python train.py --n_head=4 --qk_norm=false --tie_embeddings=true --init_std_qkv=0.0152 --beta1=0.9 --grad_clip=1.0 --warmup_steps=339 --final_lr_fraction=0.02 --batch_tokens=[65536, 131072, 196608] --doc_mask=true
MLP neurons of a small language model. Each row is named by its layer, matrix (up: input weights; down: output weights) and neuron, and shows model dimensions 16-271. Each number is 500 + 40 x the weight over its row's rms, rounded and kept within 0 to 999. Numbers have three digits each.
After each neuron's rows, "fires after" lists the tokens most often just before its 100 highest values on Wikipedia text that the model never trained on.

L3.up1312:486558469527506499487466455456461525496502559516510512515554472513501495526472589510491499487441441508526523489496539558550511521517510437484512455471532422509452475517427407497422516539511517444533556428507509517508430462606495493473536516469563428457529529448459533510461564520475466542513533501507529453540503456496507536498527515491529552614491603580521519504468436497458463541500439468538581474465534492487440490579524530426497501516435494453596541491520565464531478535470557487450476461526498492533520436529475431465502487450490487542551534506455517431478481548561546540522446480500568452452413468467521537488452415582495530557508527515471463504466569492508537531501549487548483541463446403468439469482502528452505432478450508528529544509547446494497566529489472
L3.down1312:517568524456520535512438461484439545488489467514475492466416477541527515545513515508492502535510444557546531480492550493554488530592562573474520485391578531536546506450491479622529497443543425541502529511535464553557460545460530463469490520538541552506488467511501467537443502586508410448460484504522431501514468569435531536510462426437457472432526453509446408409517485554506507501420528492553511502481525488489534496442563547538539481504435540520379486534569470483513489448485497481529524495501482498530514543576547566547512519528550551443497504461468531458453477445443549514502561449552477522467449538471524508532478487494487486499455568504461474507505523437504497463507544527553537482522502561482526490558494494486486521485533546522486473411481510547426457562467549
fires after: " in", "=", "born", ",", " a"

L4.up1660:535562523549471462435535549514429496441444542498592501483569550516492517459534539429515568409471433532481486535492536488454464536481472456477499410503561487529545498508478462476487490542489551406521468422526499607533488493567468496497514481451444466542515500617501474418477506523530550530504504511487474539496599487469554486482438506474476558560519536494458500590452463480524485521536487508503561433425495502482497556512585503534434528468511479559521499560495496500499511538475453452522427519479517532489475449484533516480583508468495540502511508444451505560589455541476486424477557472531496452505438528454479551547537526502563401466551490456543533440523532550581555467509553565519482441529523475552524537433513490524482437576489532432508468436515470466498458540559486
L4.down1660:480506519475467432444518411528552446500530499447475505516456483491443502470414493522568511504489467519479503449524446497466467484470505498488563490493505537504493479485468500516445523552488498559488481555553469427502594465518565465422540493456451521547470458455529557508559490360459519467517527538528458517521522485529456575487526530518497492472483450446480480463501471535486462535525560471522426515572526594457443495529436513508503526488538463485528468507571445471486484475505539440432469438543502543537452519515518491504544498487536481536510496454528552512489485497536540471524460518481511523495446490545524474536571495504539449535454540583485592511511525480520457470445554534525494521446557502478573461511499508497515576509513488537528537447453559458519492427562513
fires after: " the"

L4.up821:522465551545472451575510535372467468445540503558499484481455477519471434546475447544454455482457562461487461461464469536517453470469530496498471528475486480547513415492489506492495467426474466461545522477535523545478605476518554517526469533520507466509469511450547489551479471545550495525510513444549526491533471514480476474476526481489489444449498498527429479535538474537397527480588478462521466464558444534510435513466545512541495413517557482509464495454569558483547407442482505545581516481482484480528405498528506490502573523484434523603496473543563504508475446542465509553556488513442551450541544533501468494492495511513468541527546491554595529504497417507481464446501492495506487498534471476445545524554496511530477471444504492475609506462540388506445482446530490
L4.down821:508510540533498445535471509531527497463493497488438530494534497472516533505486456448541495521485517609508482449514537532503494512512492494535544460493469481490488484456510513411518476458470516490478491551469472474558543537581530517513533506501456512501514576461487485457533430413432538535527430551479529488528491468543372459433491540501528480492457501478474466494455489502468495483509472492461457522515477528505473495481497429449535502541514507507460505481525556497522540489480527477528559535479442495490504522452486554460466559485450544485483481431502474388427453493525563484480472551516473527489487491487453505490510422530427481531501548552576517548510554515508495486514533539533439541456510532488420465532474529455506494510473435575483554494514524481503502451626510
fires after: " |", "|", ".", " Republican", " hold", "  "

L3.up219:479476446534497525471493548545442548485502579515543485507571544521464434489471429486464439537477467472548482451494471469588487517506527396523538446431530493531498490545528533488475520427540442467466531430543493602473501493522504508564531467459413501498448523494528497491562483448463542507497481483562467497505486525447511526554527450467449575457519481546456506507502502447530517511508402534510507451507482524476470502479453516560480539478497453588439488520477523575495491479526499568545516467465479452496526389460572512486578545457505559572577551545503548509502475481524488484504480520482512403511471518523489531555391491505494509521457486487421455414525464442505519399524544548490486469490610567560450512480451517499507578469435560535513517462477421520483473546528520
L3.down219:480452546514512502598509500456467467464465487457490491462466599475529537458537563511543453551485517459473594496518525503469522505519423536480501519541495422505536550497497500573503558509542532460542472499421489481472500495488525509525462431484538442571573492463507453550437455474495575609467542472482521558477484553565519396489586538492503441506462494575465484550547513501509530513491511482459468505518521480453494478459524473461451523482449498488476500539461515436461487470508523469449507489532428566567446514415440539511555465489476514490464506486466481503430470520436539520511415564491531466566527493524497404462500504598489484538479479526468463544522542472496385493425533511476528537562460500529500491484426499502451506614465503488524513557494492501472464497434483
fires after: " the", " The"

L3.up220:425483491493517524435549536453528462562407586534451458478517521528476418490531433510436460523477515457455381536456479483501528509574509453479458491557538466506487431514488532500484469501499519502567535435490505554500507477501534506526547566443514513525504415496510473498545424489469514493564452518526444562530458558448462522536491504527486510494561518523486490508454500454523565500495554495444453458518498525532554516521524526586474539437542470493538544491401526537415498449518478539540588488470483455522496445347566497498439518440486521534532514470512532516469425497506493399512463579468508478486504550451461471520477517488553482501456519441446522481512480496488524473518561520519463489529614533513468503547489521502473540529518524530441510515482499471483492551462514
L3.down220:510466496511492459545422584443535396499535431496512503443570540458501511567516579471518487504476505463522575533485552469425485494539469551496383532505496454456443468498513534541508518459467506529537508523509521534467498535495519471539524462520564524472509483593483533499427460501577508468501484429494544447520489530528474438491557582483556474537554500575517494500467482528534509482458486499476482468476429470461481551493476549489544464499512437493493545460531550497511452441489506434475434476528482426573555522484619531500580478571438443465491471561529409485539498520468528473470462512454503473423552498502513584500487501508473441517533477450535501586455550456520542486488460527467528446529516505499484503519489514511422518531517540484499520563540449498422465535492546
fires after: " the", " The", "The"

L4.up2047:564474555532491500366432487453484518446540498525461549491584535418495442516490459609453418533513454447513456527465514550481496503477526539474438508444415405519495494541499511481535485502449513523514508517492497560493573464542492470476524494501443497528580535506451462526488513464463420470510519437514456482419447485458480514502512476495440511482499457501481513462507494513473528512578458429499512438528436576463454438511537468550488452470397562495456517567439505418541509522479507507543423491586559514560461544502487513491540480545516453515509519583483484502452549464547466515512460595524500520574527488540485547524535464584446568521531516547495514452517478453495457419465546457501476522529504439487516495498472477535514506480453468514427485506519461513479605500487512
L4.down2047:448513543432491442542469565447513466508510564544456545520533563477537486523499539546463513491490593435487490472429484519537407443491480511528538594516467450485519484476389497463495546492494457483481463450524517503501596450486533545512460505565482531443478420407492530582496505430480540502445470561483426544487465520560553586505490479508536460409481517499449520485484493463512464515584454514522446459507476503490518525514548440434497502447493453488484461551493500498448480528513467459563461512462483485565538492523496523492576465533490479531490458469453483470507450564470513496438495542503539474489518526465470571485464512464454485483528491526477561544502481501513465424432527490504369478618442467424389571558516527500485572444414518530446554484565487451512559538504563
fires after: ".", " (", ")", " |", "6", "3"

L4.up1345:466513534524496524451478496525480533528431554536511486516588616533439484442542464519490468570479414421483417545483490498552490470548503464521419439476504517537539486475464486510520492485479535555513464445463539503567433498534471559477512459477499466574464466628514480539571448497517550524561476474474485486514560438511497550466426503481478547519547573462467551514498513455477497557503511497492485540450508485491498467465505511507465627396504377506583521498467535571526478557495486518420503520411468499517499526470576530525465531431485551533466534506588510583499438480467496518457475557473483527495441484499473539496465426506490532454442512462434500498540436534528628502527521515500495542453549516514448482465540447511437501524502543555455532482489479515517481502524545
L4.down1345:455486523433469492469454547479520524514436479611514528442501517545512586529469569520474502507506438500533501487565550480489525552516576571457533484508507520463556501444512458507541518491530543552452512529495513558443525535492515578510444442417486509578537489517440445457505458527465487457478468497475514402486461533524536502458467514506508404495550510541452530493466484514436579508466506496491463507568423526481496484469438487554471551553448560470557391579512521539454492483523487494499468498479527460529478540424535419487481488481500569477449539561557548531520462533562537504529419515459483491535456470455461557494464536492455564456619576553580540531459519452495518517469474486508523437505555494473472515539488445465458586507510540512452467482486545502460495506587571
fires after: " the", " The", " directed", " |"

L3.up1776:508522441521535527528525491544475412483511589530541444546538524539481529503539472472419403554441572530531412532470469459540527505508476533489449416503519485520477525499494401500416499463502510507450466488550476517492515476519510496506523464495478567502554439516512492561548465465456550535548569444537432481507458516449528578572512501472499433494555572471477568521457487441552497487503494476546428478440462525538537475492493502529433563489460429530499445478426444516444487454504480485495552507526506524493499436478528530512518527451522537506532528501511507517470538439524486453514463476435517434570529612522473470465468489499556503559457577512475525486515382527508559490498543532510492557500484507515417491489460499410497536506459532544504490473506449476445553505496471
L3.down1776:487538495526475435502501496493581436513589394416488517496489509466459471501432525504524521448493418463540510472497498478495603521551423524491445512405536490497523554492530524572510592548497536482572518454489517538535481538429435498554505476559572512433503480565547510488497527441559516515455547501499491437529424454512460466511556516473470489519448486549408528474533506476530521467436515496504468496546567469474418535481496516458481509505455444547446497511497559470470520475473543439484551513484439473552574515429526439555551431480469424477504490509483506527485491510478469555497483521472492483495515490510490536501449521480465533476482476470460422556536558473537522475479530497533558505496498442549518543557509517536461496480474503470450515557510521494507548509487487
fires after: " the", " The", "The"

L3.up132:490475472506518543402451517497460510495483577568523581461570528484437436501463521540433483508485467464516421416446460528520584486566448529503464526482507519489582479545489514478485546497474505381559491436537525501466514467467534484536528474491474494495514447463545532448471463506443527506546472486502477531534562570440471516434449489481559501423572537526421490508482441503459502481526521533422496444521406482501426485570509449554507516541471440533456511525450503508495481475489491543510464457521581513531474463495545462530480583456534527514494490479467562486551430487557474467498496557485545446579538606469492468518426544504494534488511558465472557459522508514477514465525568498503468434470541495529513507486510469509455560492496518490564594442525522520470580453458569
L3.down132:534611569525491452465480532477493441512531556453612412443549582442574532455538569488591544466490427505433489426487496534547533459451465425506468515573542471487489469534507459546520517552552474496525446536487487555520543470521515469501490499452478494492491521505437560470459523484483557507581510505534502551505435490453538465441494537452545541562439523485510530558547481554445567554435446487482512464450445522487444447527446498442454497528458506504475438482501516463549556424514485455512446493510456413563456414421467500529542532495526516503490470572403473479471455556535494481509389525457492498469554511528496486535490524503493511525503527455538445466581539502524515423472544548484422507496584501468490462477505469498488502582534543520526530498533478476530413535498574
fires after: " the", "The", " The"

L3.up1690:550479529550449460533433459500529536460472496509465485455508565440533458539516383553456458485497518505461486512477500526554476460447536510477449520479424430521507507472453446485497540489506407449547543450493518530504546468462457522446491506501488555493580499497495496500480448525536410473522451497553478578509472580523553531412527464527416493517485514409483500442503488560402547481542508511496482499564469533516521536537443504532484500510473523460403508524480457421519474467537472538552500530544518533531490535501517474506409425473481536455465456530507476486430570534417469499517477617492490503472545484533498548500546527571581536524475500524512538461531531460470476514479555526508473486497526467455540532501515514495505500439530492525574577496528441459453520487513506
L3.down1690:517477524459487558475532495513549531576610485612507584496527468472454543547532388496542537508524491486499458531486570479528455534530504459528492547540459567518546498577518506460557530495497492453471480496412480472519491515513479451554534481466483528532537503494509508450512473399533529507533574549508543550431533441456563520429562536509536470450537481476601490537517467566472539514492514458480484544495513515509586487550484486481506454436535474481516511535458479552490412489498491521476576482480523512493488432486439457488537429450502527489517512427496537494405409463498542514517511510526551498538515510494519508513515501498397523469512426445411538563440540434459470423511475541514409593431458496561456505498500538510479576456502586456475495469524451447495560541518501
fires after: ".", " |", " ("

L3.up1660:471505523462491494453584523495498493521540599534508499556541525544478555492568565461509538503479493528477505466488533505518466501536512447489470554447425441497514486535474469518479526489549479463486503477537424514506477497575436490486434517482486455500531499480437536495494539556511489525553512491529557483538531476572517507512484519458531487544554539521491488521508421465605443517495412519525620498343509441529524544521495598427496509509525476536469488524455522520493454496439527492480494437399509535574510533588495466502454563454597479485472478578540491459505367524485487407468507416433460466520467542493517554537515498521524584510481435404489483495524461525619495549567532437529491489447513439535532498462541482509506462499510548509454476478500539514496535465456471
L3.down1660:462534478508505461536505420573407486518558487454522513486525466428523548496508492534510495523472486472442505530482461560477506499491549489506462538504447543450533502463483544509471512560502460490420531527480489505467548464457642468527562525522466486483493511442547422435521516525564606541490472515471516501461479470470558435466520514534471484522475453429506493531495494518475535500496496524517471414504491551623567451446467471566547498509488531470445500457531572475496546413510532538517521482463455557534436502506549479480559530534602496434479501474531472464540451465491528488511473527490500568466452531468457501465543550495530501445399584595550543526547513478564509445506487508505502449455496501499442470482498473474458514423507468535535518425538523505432455536530574
fires after: " a", " the"

L3.up647:466518500469490521480514555506515513507516470421493527483442518559476490495546543427528534487468496500503573491478498535557480487522527460441506496486512473524464498550499423445462549515445524479601500479536489471500431500588523482532520565473576427496549455545539491374474533511605558513535485489485594509563539513481502512416467460486557513452403531518526541490483494534503410517501469470415478493437551460513497498470476540457503459510536503441534513555508484461492432573458486419518481550528443531490529555478498462501517505459486492490515501537540536462527478530443516461494505525508526507508491525537500519493484559532530529509447498464525430489537493529567542488533527464517485454514530477565435499530518501491487480518470585481434508444532546430487443512531575
L3.down647:455591456527497525477572538569507430577444588491564531517545530454436462483512525511538480468447505448448426519463530515430481444549484452508501408522485490477487416494609497462478477512484563522473534530540483458533517502459584464522512558513512557470491558500504486514567546507521471501522495583595490415489508475524516523512471496570538403526492568434466449588431540490522515498450520495498454493591470525464536502466485459429507547569484472520567517470478540526489573408514517475499500432491402467495566456567516466470561483505520533430524488477474458546455583525445550451490537496468510566499507497519423451438442439448502466528395479524445539550526517523483521498538543511452560518453479490541444493446492506482464537464471470523510509437534477502512514465485474
fires after: " is", " a", " was", " an", "\n\n"